Part of a small language model's weights.
Architecture: tied embeddings, normalized queries and keys.
MLP neurons of a small language model. Each row is named by its layer, matrix (down: output weights) and neuron, and shows model dimensions 208-303. Each number is 500 + 40 x the weight over its row's rms, rounded and kept within 0 to 999. Numbers have three digits each.
After each neuron's rows, "raises" lists the tokens whose logits its output raises most directly, leaving later layers aside.

L9.down105:546438510531554452501421580513447496455528541414465500408561497442446606389488474524506527583528544524453493558480483448476550525464496473513519466508459517517515558510597539505488465491434470517526523476545481506462496502479559433530560438478510508473526520552474562501533460495555517545
raises: "after ", "because ", "despite ", "before ", "due "

L7.down529:499540561501440491475475540491452430470495525406487445520544543499484524538500496506492517528444516433526418554514487504571551482530440466493399589555519554504459446513467438524461440508547398522526431518493564585510539479520499516461482458512584480506503523554549442445458448503559508453
raises: "came ", "did ", "saw ", "has ", "grew "

L4.down793:492483515496536505503437522560565447473503502519451540453498499492469569427470512527495529486478463541530502543482509519507462521490464576517529485438496456494535428480509483484527501452449502481485478479506425486457493540467528483566475498479548437527549455544520536477456496509530521516
raises: "of ", "Of ", "of", "Radio", "76"

L9.down313:499456490460516485482534521458501518531481504456496563537456531507544526571554540496500470501529491484529537459513563543445487510456463522531486559505477471496557533491516500508440517521452469405441530519481445506528552467503503502523484524548480429501564545460497502445489481435548517493
raises: "give ", "form ", "start ", "promote ", "take "

L7.down170:500499511551528495482503600574472566471528521483506447533546508448504500531508508520432483513501528527564507482454527528582484458445507511458457549532532530507425507455538444484481470510499484501480471523528461458490441512543469404507409528483563498614463495464452518482438525514526511507
raises: "92", "93", "49", "63", "52"

L10.down172:504482536548457486474509506520506462538472543530505505435545509570504530481495559481564522487508405485505483508551473485446449473478616548467459529520482498429544492546516534477512489486580508432434494495473570531551479553566552530517474461536456441497443492419466587449503471454394535505
raises: "0", "6", "9", "4", "8"

L5.down487:555478487510474517471540447449521513489504488526498485443496520533518500499538493528494518484516514442500573473473412448472444520516426505547417400496553491533519527427569448482480494572496516548449547508465484551549531496515418510551587441431507538512511522463497467546527436466452524569
raises: "they ", "he ", "you ", "there ", "we "

L5.down70:523476412518437552551472525469533546560544481478500499490508501485532377495483550484538490516485497515551528474553445453497509502476522578500470541495507473476486478498471432499456440574466531498481452522459576579480516552486494435512466511516474424475444563498535542540461492519462489560
raises: "like ", "include ", "can ", "are ", "such "

L9.down1275:561498430496485446527526453499524489524519479520550508561529536485499489521546518519411503483485491466476471592450466492479467459581528535550575462503447511477601533487587521417405462446473487553513567451445506497470544519552484520446459540468460555487546409510489522468493558533535519521
raises: "to ", "To ", "to", "tly ", "time "

L5.down139:511463530517423499486525509419476532538472434504555429500507415459453441525568548426569513508545507549520528502583488511467458593473471590519541509460594460479472553489505465569458517541551458485523538420488527454507503428538519518450499513500501494463447541465498518527554443480508521460
raises: "it ", "he ", "they ", "she ", "we "

L7.down1014:489452487428475554460389446526454559418478470500533491580459525557560556472497499537508477544424425469374481529585505576538540499461555504559488494492472475533489504460505467482493561482554539536525486486494436495523501521462459561540553524538524556566501467573460445502442579458464442469
raises: "which ", "whom ", "them ", "example ", "them"

L4.down749:478523498530605476511472508457523522530502417470539447511544471544488552525435554493475559537476443553515505440506491514508545403454450480517468534433469490536448528474550476499482507452467468501475475560501494479436459466550497486527550492574460553502445535501485604450515497489529487517
raises: "them ", "us ", "others", "him ", "out "

L7.down696:500444475526489565462454435531467517569458490508524497523502470437406520543431523442518543497528517463521482529504568500518518506542470415498445528520499583543483487530599519531574500496498501553514505498567465493467529495489481520519461466557483475558555525518478503517444512447492535514
raises: "further ", "others", "more ", "More ", "weeks "

L7.down879:460481553474490469494549414404502536513482447461566500468477476581535455501441507468448474528500544528464488571551465487456425539457506463516457384507536438540458520466590476505532551543517472490463514498496552468551569468476461500551588519449515546495496546445479509492518442519493531463
raises: "it ", "there ", "he ", "these ", "players "

L7.down500:542525502517632525480506437515438458504505414457544479485523478484509490579526457557479476539469475517531500513524478552522471440509553540519513419478436505445517510507458518455421473501453498515501464485489455495498506484506486507453493524459519521563501476489540527440497498492516535454
raises: "to ", "ardo ", "és ", "te ", "To "

L9.down821:480552512564402476538519510421539534507542486493505471513545427492438440501554469480515465550459520532520488546489495465523542449534433493464472462474444512500456539480516540465448448587512455550492496492416514524487507468440522488562438542423556552472533534467523461630530506580556507464
raises: "are ", "are", "include ", "were ", "include"